Part of a small language model's weights: LayerNorm before each block.
MLP neurons of a small language model. Each row is named by its layer, matrix (up: input weights) and neuron, and shows model dimensions 144-239. Each number is 128 + 24 x the weight over its row's rms, rounded and kept within 0 to 255. Numbers have three digits each.
After each neuron's rows, "fires on" lists the tokens most often at its 100 highest values on Wikipedia text that the model never trained on. A number after a token or word is its count.

L6.up679:106122118104109153126159109147126141136127121112103130089136055117151092154105164113094144130134148130121114080151138121138165142094160133100118132132135132141086116106113146100148152161102151125107170140132167123164127111116142158115159134087117136138146166083131097127149121122143130154
fires on: ". " 26, "and " 8, "- " 7, "but " 7, "– " 7

L3.up650:107111078123132119111147163143110109121112166167137126136115146094132161149090129160111136121109159140125099099126174149125104103115162135095145085147101150118114117133098153135119113116124139127155111131140102111130094117096154102111180130154126128149140155114077086108133147136107130135
fires on: "(" 42, "to " 6, "." 4, ", " 4, "; " 4, "| " 4

L3.up184:144144137124089090101142110110138093094185172135166102100160151155100131101126127121090110121151096118131137110142110148101106139107116132131116126132158163133104121154122101127155131122115107113127138086149106128122111173129162175107128148137083126118113138101079158084129108138104119091
fires on: ", " 46, "(" 8, "but " 7, "\", " 6, "% " 4

L6.up1146:101147138153074150115131128109064152108145117139114143129101131122158162135087150107166089129160106123130125105087148115117128128148121165125099136083126132111117120157137159113123142154125076120124100138104107111140022129132145136149142142097150147139127110109124122125151116178119125161
fires on: ") " 39, "\" " 17, " " 6, "0 " 5

L6.up1862:130181090152151145126127083147156121077110114141092139119135072146120127143139137139135226078143098145112170112142143105119171107155118100098143095158117201118152138156130149123143131139134162120150114149136145175161130139120151149191144118115121090115127151121119105132136112172120140132
fires on: "-" 60, "–" 14, "a" 7, "/" 5

L3.up893:095134150137089154142179156130139132133114116102108098116139135093153151124154122122150088122122121134100089097098162125171216104160154139122119136150147140123085089128162159139157138090114138114115172110127131103091114135136113159150112167145139166085119109083150154153079116163119125098
fires on: ", " 90, "), " 5, "\", " 4

L6.up394:111111136134120128140118097111101150135119140124155151202128144135129148113121088133147146117147129122174113150127105093178107146131110129102116119080115124128116120136117155143125086145162133117121136115107150122116101089127103169159112104141141135119043133143135083131116139115128086130
fires on: "and " 22, "(" 22, "to " 10, "–" 6

L6.up267:140123147134151083124122140113142154122131149111112107143133104185119114115151122182148153153107129070117118145138075155154095133145149108133100101151112153154148129117102149149145097124125145104118106157128117120143170082083150172117129115116144169120159132095140153097119108139139114127
fires on: ". " 31, ", " 27, "\n" 4

L3.up1373:136114135142124120121105083160107138181133148098131094133148088094094103149115106123118122117129165124089120127138126152144108131115140175118135101162111118142148135115153133139151101140159149140146107188128158088179127102129157114094090144111125121122107161115133153105138139093144101099
fires on: ", " 58, "October " 9, "September " 6

L3.up756:116130137139080163100190167131104128138136175080114157103132157106106118155152164093154106159144146156100115117091166116084174106089146144140115139166162149125090136134184147117135143122113123107130149094133117116101188131164090179103160134121150118126118152120121126152076129125149067090
fires on: ", " 84, "\", " 5, ",\" " 4

L3.up1495:168148122126065158121106120144145122101081128140122123094139128130115127140164129115130169177081137104113118105115136117116145155141194165139132129165132181143098093129125116148135153122120123094104143143065105112150150140147116212161128129116120133106132080083123108114091149149137130162
fires on: ", " 47, "would " 7

L6.up1376:137113161118150123124159134137172096138147066145108126151132169131115119131104115172158142154136119129154101142118097089126118165153123136129149159119118162191100108130099129120107145134106165157095157116154140187127121153130166100137104150150152138092135117164114133106133138140128117153
fires on: "in " 33, ". " 29, "of " 20, "to " 6

L6.up1076:137109113101121139114116123109126107114149130132135116141064111130106132106115087105133138102152116100139089171128173123115078163140078159120155085134103127081154141113106091104148147170139144107116140093163166182126098127117141137132117147109148105139138152150131135116129135109129127133
fires on: "the " 20, "of " 14, "called " 10, "titled " 5, "by " 4, "named " 4

L3.up562:136131150081142084134124151117129141154130097077153102169117121090110107151097169099196126159136136152131137149163119138153148109161119143116143138171154134127142145121198153162121109138090174132084125142154090156133120190145091171153148137097150110138111150159092097120132124111139124153
fires on: "'" 29, "with " 14, "Ph" 11, "’" 5, "Fr" 4

L6.up2023:093172175124114127136103129116099133113104131132148173112101149118157120125176115099139120119136111144122135119115112089164147157150110134129131135103151142174141130100106111136086137144122092123093114175111132140094112182092092163122139113077134118119157118118087159125120127160149136124
fires on: "to " 67, "and " 12, ", " 5, "also " 4, "-" 4

L3.up1130:136168144126161111095131157140121152127102143114131119109096162125141157114121106085137149111179135141131130124103129154117115135107132072152101117158152130076097168120131119063140124120123094143107137109091170137154146150143141132161151123149138162143067105132134077105164128136111090107
fires on: "the " 38, ", " 26, "| " 4, "a " 4

L3.up1402:121169130125138120072110086121086126173136121165124117142113172069113120128133119109143169134141188156131116174142117134092112129116111127126140143154134138111122161103148141103176124123118126163153082151113177143172123127080141139121118150110127144083088122137140136112169095141113128123
fires on: ", " 96

L6.up1919:128140145111175102119130109142111126115128124118081101162126188101114119155116090138141108116110114091121131115148133115095178146154098143156164146130139111097111134133165169082118123134112106149093097133104142178136140165117129082117118150150126164160114146140101127135142164117109099149
fires on: "at " 21, "in " 21, "to " 15, "| " 14, ". " 6

L6.up45:128093112125109161093125140094075109116116129120129152101122104096137151159174153112137108125096115116115156126130121134115137140149140141132152143109141159129157099122112128151077160078112146084127093150117153082137160113105139114125121179193176106167153124096128119175117099146102150108
fires on: "was " 30, "is " 17, "are " 5, "also " 5, "; " 4

L3.up2185:130128150105145118125128102122110116143094144131123102123140131106113113083133107099128118148134145124104122137139134140178139070101132139100113113139123145130150133147123090133125145120156112116155109138125097138149086119105152118154171126089164051152153137155152149101148130123111125143
fires on: "on " 41, "from " 20, "in " 14, ", " 4

L3.up912:160091136135133114134116134141130152096106150174100103121128109131084153161167093115116136096138142078140099112153122122143137143080116144114066110125144095121100140064121150134084113141098140114134184102125146125120178175064107117112133139124114157156136138120098153099099119139122140154
fires on: "; " 42, "\"; " 13, ", " 8, "so " 6, "well " 6, "while " 4

L3.up2257:122098129092102138115137125119119135144103100140107087125152142091131102133077136091124095133126094149137116159159129099148119163143157099152157128130148143132147180140146120146139130155117174133096127124112108141105143100153126142139127090113117143111101129120133137126113134098122115117
fires on: "'" 67, "’" 12

L6.up499:108125105138116158076091111187146069121138088157126155125109113144152110112120156090110153147093118103089139095174171155109132091169112099142118120165114164101135128134119173149138140152141110106131153130108137068173124143147131152134101121137111140164091156153133120132116154098140148129
fires on: "–" 38, "was " 12, "-" 11, "/" 7, "| " 6

L6.up588:079125115104156130074132121163115115131126112133144142130137117123156130140131130165137112108156130097119119140157096122149065145101130128121092113120126093085101128103179164084135101108123119117160118124178140126140163107121128116107162128160130126149123147121164136188136095146124100112
fires on: ", " 44, "; " 11, "(" 5, "\", " 4

L3.up2040:156126139152117140091117143121115163122105124142162130112138108137110093133151148163157133139120134146155146139128149102112159131152131141100123096163136138133146128133081134102105108129169123128091134171104164128160116099113123092124133170161108152162088135125144122127106111147135177142
fires on: "B" 34, "N" 23, "S" 22, "Al" 4

L3.up1042:132095122116114133086127169163105163129143131169132096082111106140111164128144154148124142106079133153154130089140108124121103079166145137139131146136131137106148094136138102099146183127106107112146120127135135119134108107090173122143197175140160157152100099110127140120123163138139150145
fires on: "| " 24, "." 17, "died " 10, "in " 8, "; " 8, "released " 5

L6.up238:118154084129145154142157121169118144125128147188147119092135129120159114230128123138113132153103130119130129148144104136142104157140103164132121140139096158126133103094136144130130151118167116140127138103110138091116075121123162122078113141143128128112137152149137103146123094110138136162
fires on: "and " 40, ", " 28, "than " 9

L3.up537:150127171152107163106149111153096155113107131109136172153104127136126162126112126137123179137123132117085155152102075135161141131122113090107095130142137191146132120135119113154097137099102132111117140136126118061109131136131125158183140111144075132072143143149129112136111093143104100128
fires on: "(" 29, ", " 23, "to " 9, "of " 7, "| " 4

L3.up776:111120084131112099107120149127118206194150138107105127113140102167144132076147127156136133157136173096083116119111106108185165115112126160160100171155132110160127131101133128135182156155133146082147098137116113091107179120116173155172117136178126124110144141087159157151132139153089116097
fires on: ", " 19, "-" 14, "from " 11, "to " 11

L6.up1883:156114148104117090122154169173144122078110130127165144169130125121111132104085110111115165137081110142118123090158140096143113117142114174147072147101126122152118146118192123097109154109089148121114167136152160165097093167159108177141133154122128145096128122172153146119115112150093110122
fires on: ", " 72, "- " 12, "and " 4, "), " 4

L6.up491:092135130155141098141082118116160123119160126138127080140128107119173156114113099129119161153084161159107147141114158161155119132110114124150108102169111111104104144085118161170131107147114124120102113109116143147111135134146136131139175116155150137149106131105093164165137141133081120185
fires on: "the " 32, "s " 7, "), " 6, ", " 6, ") " 5, "'" 5

L6.up1418:064146053122152142128175109115071169128119150122072122118166127146122096101151135142134141085107087099125086097148137103144153095123104122081110138157178135134109108099086099096123138131113150114148068131139137124184144133133132157147108146143171171131126130153134096073150139140110146160
fires on: "| " 34, "and " 11, "= " 6, "or " 6, "; " 5, "- " 5

L6.up1185:164124144124128133150149108123103103085129095138097132107107104135112127120149125147112136121098158136113099189106126140101176146098111130137084122154146176100123159129147142157154134105135171125105103131127122155144106158138088146138138147127125096156131117161117134124120117130104119081
fires on: "| " 48, "and " 9, "of " 7, ": " 7, ", " 6

L3.up1808:130118097101127136104123111135156070109131151128163109162098137127086169123142137150184133228143134166143104188090082122104098163123121163117161119131115122122137137099132073118125139123143136102133126132079090159105128106119117108145146099143133141171141158155123139099145090132151169150
fires on: "with " 48, ": " 18

L6.up1041:130102116104149114137158114153130131111124081135156172163111118180130100081123162106126178162110094130101089153179135098140141101130134119153097159136082158123117111120141112113092181113144148129152116157094125144109107167147159111144108129175128138132084101169112140124121165142141100163
fires on: "in " 34, "In " 24, "of " 14, "from " 5, "finished " 5

L6.up839:119125144161097130117117115115171107120170134114117158147132137170128143159130120162132157172135136127099098157152127133177134130109084118149120136104103107113128124100135093116132107141132131123100128108067120103144107122147121128104135171161138154111151105123111103132140109132133166084
fires on: "the " 25, "and " 13, "Western " 8, "us" 6

L3.up37:132113139138119120111127106135088130123124144183145108128153104167136123101123149158126105099144132182137143096119099099142116111136154140121139147134174135111153116173113138136157133102141194100144168167112135174117106172154138090121141117134092126163119131145167133156107161151095133148
fires on: "| " 29, "- " 28, "(" 12, "; " 9, "=" 5

L3.up1116:151139112135074146118136122149144159127104119125157129113099120113120122119139121132138106183105135124158098136141087179150112142079143148125119110134133140116182171125162142134110124111108149206070120117140112140107108155148149087150102109100113131081094112155113130165092130112094116107
fires on: "of " 21, "The " 19, "'" 10, "for " 8, "My " 4, "Track " 4

L3.up303:129126140135127116113134147145119122128119118078088101104117116123131098165163131156154126136141130131170158154140128135159136217106136120124096134162110105165197165075081140102124152126145177131138122150147169142159108124108134128125143153139099166140089115096102129131119081116116075152
fires on: ". " 52, "H" 15, "| " 7, "W" 4

L6.up1694:096113125105127126109143112119100097126139103144131119104134115112059068141167157162186104144112145133158096115106135132135147146152120142146120134124109121142155129136086120100131099134128169119116119171128082137151134156127155135153136116104149124165124117123147157130099106158079154155
fires on: "S" 84, "M" 6, "B" 4

L3.up1475:147131122138118153156139139094159118110168122140124118202166105129142153106119126139122137150147157154049163116104155131087138105105148167119108132145120168094113140088151151147128125138116126129114090120124139143144108179111135139157159113165127090139099160103151102132141132105126148099
fires on: "the " 32, "of " 12, "s " 8, "his " 4, "degree " 4

L3.up1225:151127134056121090092113115113154122102131140148125132202122139081146124080071145148125119113129137126154142140153165133095127155124151149178127142130154134143136177150159091138091180115094107082071136137139125092145113127089162116156138107112123116130129129139154096130125140104160141129
fires on: "w" 18, "197" 15, "v" 9, "number " 8, "'" 5

L6.up1609:108130106153118118123124082124133080107160156100125159153118169150083132135131101180111096137129181123134119138134129088143143106096115108095093110134166151147193088099136149149109126149143081147114135192120145099131090163105113114116118143174153145123141118083135149131161113126124140097
fires on: "and " 23, "(" 21, "before " 18, "after " 6, "the " 4

L3.up992:123081133125105114148158118107148157118140125112141185149167138102120196121107131122108102062129106094138133118139127140149104150152128134137085156129121159115142120105118109151092140118151109147101113085167140145122137137099142140134145088146134140102139114107086125122104122103122145120
fires on: ", " 100

L6.up1274:107131119063170139115132136069142122095120118109140143155158133062103103087118149128114125136142168137131110125107127108124129130114112128172109130126143100120154145128136136143136174159131137156136158130098146115133139122123099125118127127095127154126196119146122137147127120113132136158
fires on: "'" 49, "s " 16, "’" 6, "he " 4, "The " 4, "we " 4

L6.up1363:178083163172141123135097120048106166135162142132068153085113132121109088132083094139108163142110098124095111176139113117122121120083100147164137142132157113138125095146115128098174121151133109101090125104141109137135122160102143143125135153074160145150107117174147095164128108152128125093
fires on: "and " 24, "or " 15, "without " 6, "13" 5, "16 " 4, "'" 4

L3.up1932:124134099142137148105141091139138109148070163153137145131103144106121111112116130133099112135132119143112120136124117103119149138167125131094103108132126142170135108100154160132122097147151136171118116168143107099127114102127137170130095130101154113124101145105137119151099133115149167123
fires on: "and " 37, "for " 13, ", " 12, "\"" 11, "-" 6, "the " 5

L3.up996:149143152153109119090177127146159161141130144137088115136136139121154112092122146156149095106099158116121082108098137131180175101105118140100126136162125143129117138146152121138166120129125176131127149138170158144145111134100186145147081122112126129103097118145129116146098117111138059094
fires on: ", " 34, "." 13, "The " 5, ". " 4, "| " 4

L6.up1828:110104116176113121155157156187122132133140102183140151188143098106082152089159124116096144121124128150139108154181101128121114088125116105136170166086153155136101150123081137099106158144115151115144114154137146132128105144129117200192079137130140155145118098134125120136180129127150093080
fires on: "of " 78, "(" 7, "to " 4

L3.up1251:134113132118122092146137143148128116117132125133089164097149171126141092129108061145122142149135099165111095113107147135151085158111161097150120153127145122124149132129135214153135130105151133137143107122122113111149127142125133107095168161096122131139091117132124100129130101093133108151
fires on: ", " 25, "and " 23, "(" 23, "| " 9, "on " 6

L3.up1033:133148139185090136168132098131088131141140119110126059113129123096130136125088120141126119090152126108139146124153136131142120106101105115136128112108170098125116121158099098123147084114163154140118120147140160066113114112131106120135116143155128085098115144139114089128116132137111165164
fires on: "'" 38, "a " 8, "its " 6, "he " 4, "s " 4, "career" 4

L3.up844:127101128080062163105116183113105124149121093109135107143158130068130139126153120148117111134160138097138123160113107101124110125142185145145118133082138110111074089135140132108152124103127157152135123122135145073107162148114131119113115095157172140134110129150115100157152093160116112152
fires on: "| " 23, ", " 18, "(" 10, "Hard " 5

L3.up1771:149154159133128155101151148144120151103104159152138139127163150122110166180157116067139120112155140154100130136154112137133161135161158101125128127161165165149133121140119126100104137094135123141106109105148085111127083137113152099127161181095153180117164124131080152127120075133155102100
fires on: "-" 25, ", " 22, "/" 4

L3.up724:107133107092119122132171078121131132113153113160151136138123140157126117100129133127075087099152110185126168128125133159130097139134158116143101099132137117142156114184168130108162128122122091142110137110110127116154097099125090121123147141152110084140129139132118123139139126146119143111
fires on: "| " 44, "(" 17, "-" 9, ", " 8

L6.up891:137107126109078093140122143107126144106157131153139155106137141127154137138132120139123149112152136114118071114092134116127153091110152108163111121091124138115119135158127143105116126119101111149138163089124111112096108155067129126124144121105123112151114105166137140095101143115126104123
fires on: "| " 46, "; " 7

L3.up1173:124126125190075120109117136154113137146149104105106121108127096084128101128159107151166112171158145119099080086129113126172156139110152142125149160140134141126124139129125121159151155106122112140079126145116149135125112062142123163158110145118153130133158090136166138135114136163099143105
fires on: ", " 100

L6.up1122:134133119091096128099118072141076175106148153127122170184150160107172126132116120120124165153118124165146105165096129122136119112111112075126114116161125109074107099128125137062125089126114162113148133113161158094198101110104125145136164122120139101147144111130136114161077154068134092163
fires on: "–" 29, "and " 22, "or " 9, "/" 7, "| " 5

L3.up1071:101121146175153109173124142119153158080127108122132159114121158134134174121168127134113087123162145142113162136089146151105159119129120150109097102168133118064144144114106108146119126139114115110126085123114086140133092153138109124165142122085119114106141096166103173128097086126141103140
fires on: ", " 60, "to " 9

L6.up1168:121148148133149110111135136118069166069175127132136162167117167120134111155119094162144106144156105142131159165160134137098120138117131121086029155161161134146101127123135145075076087118143154151133123092128151128153104132101113116134094137099161148125148130146110119140125145126119154107
fires on: "and " 47, ", " 19, "–" 11, "/" 4

L3.up1671:167102097099120121114169174122101081108112117116108136140164169141148125117100113163114133128115114133120102127111101139139139119142111152144146120143140133130152110088129146129154131139132219150146124135132120148100130165119136141110113129171129121117132111100117146090110094123164105121
fires on: ". " 40, "on " 12, "." 8, "ă" 4, "in " 4

L6.up94:127141082111127075089143132140105125130129107110123114185108107136162136123126105131144123127100106152069130124084143141127097159119141103095118117131111141136136105126137130125116061108146168109112131147139118181152120117100099162164137149116166113138111120067168147134104092122125126137
fires on: "of " 36, "and " 12, ", " 10, "when " 5, "that " 4

L3.up1817:118127104127120106129161146137159128142147121123143107118156136115141103156145134124123138127126099114095135117130139130113156157075104153135088105100090129134124156128141128161120165167172151105179111091126167132079115077079138112097118142167117112074148113134155115191125107128107161148
fires on: "0 " 24, "of " 10, "a " 10, "; " 7, "and " 4, "o " 4

L6.up2106:142114131082116082116126100102113124111136107135119132103125118113101147108065095156135099131112143125151139154165141135101108138168162175128114167162149140161108175143156145134162122136110153111057151134120117128094108132127140163129119147128149163144110123112165126097146091130096136123
fires on: "\n" 36, "and " 8, ", " 7, "/" 6

L6.up1701:159098119133070165137101124164097142106133174140124153103125101099118096144130079112132161143108128159095120128136122083124137106094167125126099098123121101102094105130120133107142124095141138094112137109109131119133167178134134134118102083143127134136120158133110110194112137128161113130
fires on: ", " 21, "and " 21, "." 8, ": " 6

L6.up705:133094143123093173114096133106150169150086128124106150109124143102140073123147146126103124118124127141110092152168105138141147106111137122122117104123171151142115090154102146126118138100123160130148089156098127122149164165141116125156151073133123115094107123166129091144119124164121129113
fires on: "(" 22, ")" 15, ", " 9, "5" 7, "6" 5, "3" 5

L6.up617:079087104121153164146112135124152132098130115117136132155126110129091130118065102100122157163166120129145105187129128091109146167087122120116149119162118112152150140129153134144121126155155141087139137132123143159132131168153127158141143125161129123153124165085121069114163125122124118103
fires on: "(" 15, "with " 13, "to " 9, "With " 7, "is " 5, "her " 4

L6.up1870:127129127135128108097157095112145139137126143085136112147126146131128106087089072189114104114101132117137128120147115091151067116115146095128147111133107166085120134085161130081103104119147149174124100122149121131149095156151110139123088141097141111111114100117179122138103142098158148137
fires on: "| " 22, "his " 21, "the " 21, "s " 7, "-" 5

L3.up867:129113095149143111149081152108141103140138117170122104135099109107152161105127085122132179110157168138144153155090122111104082159159132112106124122118122137116103144127114149130114131096075131150111129140107137112172116122126133133153125137092157183089167117135121160128143064133091129081
fires on: ", " 41, "of " 6, "|---|---|---|---|---|---|---|---|---|" 5, "after " 4, "ally" 4, "time" 4

L6.up1625:090105139109123130166115095081149119141145146117118122134165069097169090084100137135115125141140180127122146126150140148108103152102153162139143151123115105130118112117150101133127125118134146131128084144152110155163175088125142146106099142124172094147142107158145151142124137102142143144
fires on: "202" 23, "| " 13, "from " 12, "in " 8, "been " 7, "–" 7

L3.up1861:134139108080099127110114147120172138146132111125119094128110120110142164120133150128145119155168129089150083140138160114133118170112083141157173173174048157108107129138130128115140086125102131092102117143138165097133131079130090114132150134098143115113118153114094112141144131102147132155
fires on: "of " 28, "\n\n" 15, "the " 14, "-" 11, "known " 4

L3.up1277:174136122149092161148159113105137118117127144094117139126137161165155148102126135039104104090129096114079135082101185136148100186140127155114110127137128124144098098145157086142094113125134167172095151149143118161061174129128116137140154091159103120120135138108106140112104084146106115164
fires on: ", " 92

L6.up834:100163161154155112122131117112130151116133102128109137151086119103160133082114137128125134137086113098105103097157162152121106099115164199137092127114118143147105126092129139127081129124087085123100122118148129119097065131120140152162165102120081131164141100070166120119095117150093153098
fires on: "by " 20, "to " 17, "and " 15, ". " 12, "from " 11, " " 6

L3.up1314:162145146125102121092171127161101141101134150115131135124120138081154126103126112085137142122147150129143105095101140123104126120123137144143111144136164173123111125088146111153159124149108117132136125110074178143111127144139073127143078146096127148112152087109135134103128096125089133120
fires on: ", " 65, "), " 8

L6.up2212:116129133105122100098104093153121145109085114118091190108069110147148159142116123103123109156137097111088139143118102179139171114115128094095088126156120148151129158156112093128153146125128113118104137160119120150155119138133160097156137119128151118166112171189143123146138110146158099095
fires on: "in " 47, ", " 33, "for " 4, "of " 4

L3.up1064:147129104119097113095122112110181104132127144108156110104099141085128123124126121191165109137155145144138164110105095139132103117084145168167138129072140153184152130129162104133182138117167122145130115123116095122126120126119133102150161158103135071146122106129078129132134130143113116141
fires on: ", " 38, "was " 21, "is " 9, "in " 5, "were " 4

L6.up1597:163122149102137108106133093136119171148131127153097142148064120101149141132149090137122105154092143162102137119120145149136167115123115094080100148107129088095102139167125134093115132139137155127128103158115135121165114148154152141158132120084141179112115147098112183112109128128099135172
fires on: "| " 36, "and " 11, "GER " 6, ", " 5, "sister " 4, "INA " 4

L6.up1963:131146126156121161115122164142101151139145104120138106098130140135153151106159188139137112124157161142149112104111151140109145137140149107108115111136161146117101117147119106130136143128178141115107132147138118133119145144133102128110112120117151154145132137103088105123145127131072136167
fires on: "| " 31, ", " 18, "\"" 12, "and " 7, "the " 6, "; " 4

L6.up1733:111160146190126120114104140115129161157117103132117140128096099124103120129159130124144161142098139139118143081169145152171120110122132137154128144166136133113155140148159112089108127095129127125144088121144162128134120136145171122184087078123139147143103129148175117131160113166105104138
fires on: "| " 37, "|" 34, "\n" 12

L6.up1978:126155202113113124102119121111126138133119154119139099111101098169093103097117165138139159149120110140153115118131158123064145099160159126155125126171110121129132160119119122139081157120126123144120109127112100162132085115136125126148091121127104085103119149159131074145103085151140139100
fires on: "S" 31, "9" 13, "8" 8, "– " 6, "-" 6, "| " 4

L6.up1086:105109117122114129142100144113134146106119123096119121135155138133102132142140134157152069130116129128052120117137093173188149110131116137126093116130139142125134119209149104130155119127080166117146115169143088176145113104133135066132125136112150105103132149155131117114090105096131106114
fires on: "the " 37, "from " 13, "| " 7, "in " 4, "(" 4

L3.up553:116156152123094092109143108164158122187123102144112098166103139147098155084145101090133153139105125205086117149144131135149163108143122171075126078155141153130129123131163157138133155162170153159143162095129147116136175104140159131157148127147162137116078144125122143149070108157122136138
fires on: "3" 20, "3 " 13, "back" 9, "not " 5, "ex" 4

L3.up459:110095135120117127124125134111131117130119092120098102116145100097117104120117132117138110112098085125124080128138109114122134123151132151106166132086135152156123166150150135121163130109153105119101138131110109135098164129185131149141107136133130141146172132165095110162101121110080144158
fires on: "'" 72, "re" 8, "’" 5

L6.up33:133085117128107127144114107141105126118138164166144122091138099115145132111141147134116147150183125099096126124123155094109105182124120078087170163098123138164099107094148117136108153086120132062148112143123135133144119131126115151152141140143127111142159098096134152134133147129132134161
fires on: "–" 14, "can " 11, "was " 8, "– " 7, "would " 6, "is " 5

L6.up125:147113156141102174140145103127118110146136094110139120131105141090151140119114099132136142141106161133107125084109163138099131137131152147092110147106149140114134127137127084152095111126163161111116131130126123097124115177145139124157105105089119152127147152168177122115151101096125133147
fires on: "| " 34, ": " 17, ". " 14, ", " 11

L6.up1295:132174144152123131104154121122174121124101138147087116120113123137133108120163137134166145143079121102112129129144081148137150127150131156119140156101141157111112154155130109113120118145194129078122088150153123109104137139141187140148142133166148132130152106142135103117124088124140123164
fires on: "\n" 43, " " 21, "\n\n" 12, "| " 6, ") " 4

L6.up440:157134089139128110078128148152068152094127085162101152121126110103129162131150102113143112129082117095121100088113144162143185153129106115188140133127138135107133152148159147114083168151128122110106120133117111118120080145137118143122123169117144094106116104144112145158135139146112126086
fires on: "and " 30, " " 29, "or " 8

L6.up1006:164177114133136133140161119126128138118121153139090119157112086112137087122127107110144095122109145153125080121110161109099138136128137141091129136161164134134128105099115108143098147111102121149116101163126099146090104099144143148156162157141101142097156118144128112132113111080127140096
fires on: "\n\n" 27, "and " 9, "there " 9, "to " 7, "is " 6

L3.up446:091141122120105144136091115120131102132171099185107103113110081144156089127127142119136130134105147114108125123115154103142086106138143173127115140169108118176151115161119113117113103095125105118129136142085077185095118060121084147161119132120135129138162126109157151154131144072145125122
fires on: "\n\n" 44, "There " 14, "there " 10, "which " 6

L6.up2292:123167134106119111093133101103136138147100137120140116143114077128110105083181106176151174080111144140168139125155122120135105084142103132159139157143161126079150123105127120101115144153140123127098165122134145092158094157182177138102160131137123117089117181127128122117150120127144114099
fires on: "| " 28, "-" 18, "\n" 8, "women" 4

L6.up1596:161151119141133086117150124172152095139175174135112124113112127107090093101131121164140154113125146136135145142117082117114104113123104116115134111077133162139099132130133103168112193135191112159145127155139121125122104127129170123126092135133095137153161146193138128139133117135094159138
fires on: "-" 15, "co" 11, " " 11, "40" 6, "36" 5, "single " 4

L3.up1026:155161166119169137099122112113105134120152122093098114127168113120144134119137149168148134101143138142126100094085130178140162161134122154117082112148146118111113121159128128117174154098160118177154141131150109137088115127084150133130119103121160180086129123117106115153099076161105103089
fires on: ", " 39, "and " 22, "which " 16, "the " 8, "while " 5

L3.up730:130102160121087124146116139128089173103131129109111098178141128167160137113115170152096121156143120090139177155123125140135125056138129108077134115123120142167101152152101118140134149112114125085116160094137106068160138116141159123124119132103133145148165134125121104118122147124169125159
fires on: "| " 65, "\n" 5, "; " 4

L6.up2197:141099100148127124106149149121098113094168147131131115120119119116165108172116126129109132124096128138098120179099133089130127129089088127116102145128189154112119149077089122123099114165114127129136142074130120110092135114126152094107121123154133144107141117165110073147165114120131131098
fires on: "'" 41, "of " 15, ", " 5, "ș" 4, "⁄" 4, "and " 4

L3.up929:118127097114118120105124182128119117094151114170147142168113159111091140118106162113130112120088150099097138131141159178100158162115075140124092119072136084102167111096118081105128124132132081140101130113138107114141144100104120095065132183160138122118144137128128078131109138149133120118
fires on: "of " 24, "| " 9, "to " 8, "as " 7, "age " 7, "no " 5

L6.up2027:186119133140120087142144149128163112148156141114068136133145128234093139115109157073112098107120150118098089127118131179130143168156075101160142124114160150130122125128113129133146161103150161191112123137107120120116126136117129121102100115145148119127152112070139159137134124097153112113
fires on: ", " 23, "When " 8, "After " 7, "(" 5, "after " 5, "that " 5

L3.up1621:126141110100113124096105130168111116128122182150161138141118142107114109132148135080114175170085113114103171120103125122134111139122195167115104112087113096126132122089159123127118144101091140115077127148148111115109162148128119153095111122153145093142157145112114139154130143154093140153
fires on: "." 61, "'" 11, "also " 8, ", " 6, ")." 5

L6.up413:118119123144161151135145088114110108134118093168122124127115100147170133118136126112130132164108136182078124150132142154146117141108106132176105111096135108107174150118121106104102156130132154142099113141156149155163163094128148137100170170132132089115103144146116109139129126138155101125
fires on: "| " 28, "at " 13, "of " 7, "University " 5, "from " 5, "in " 5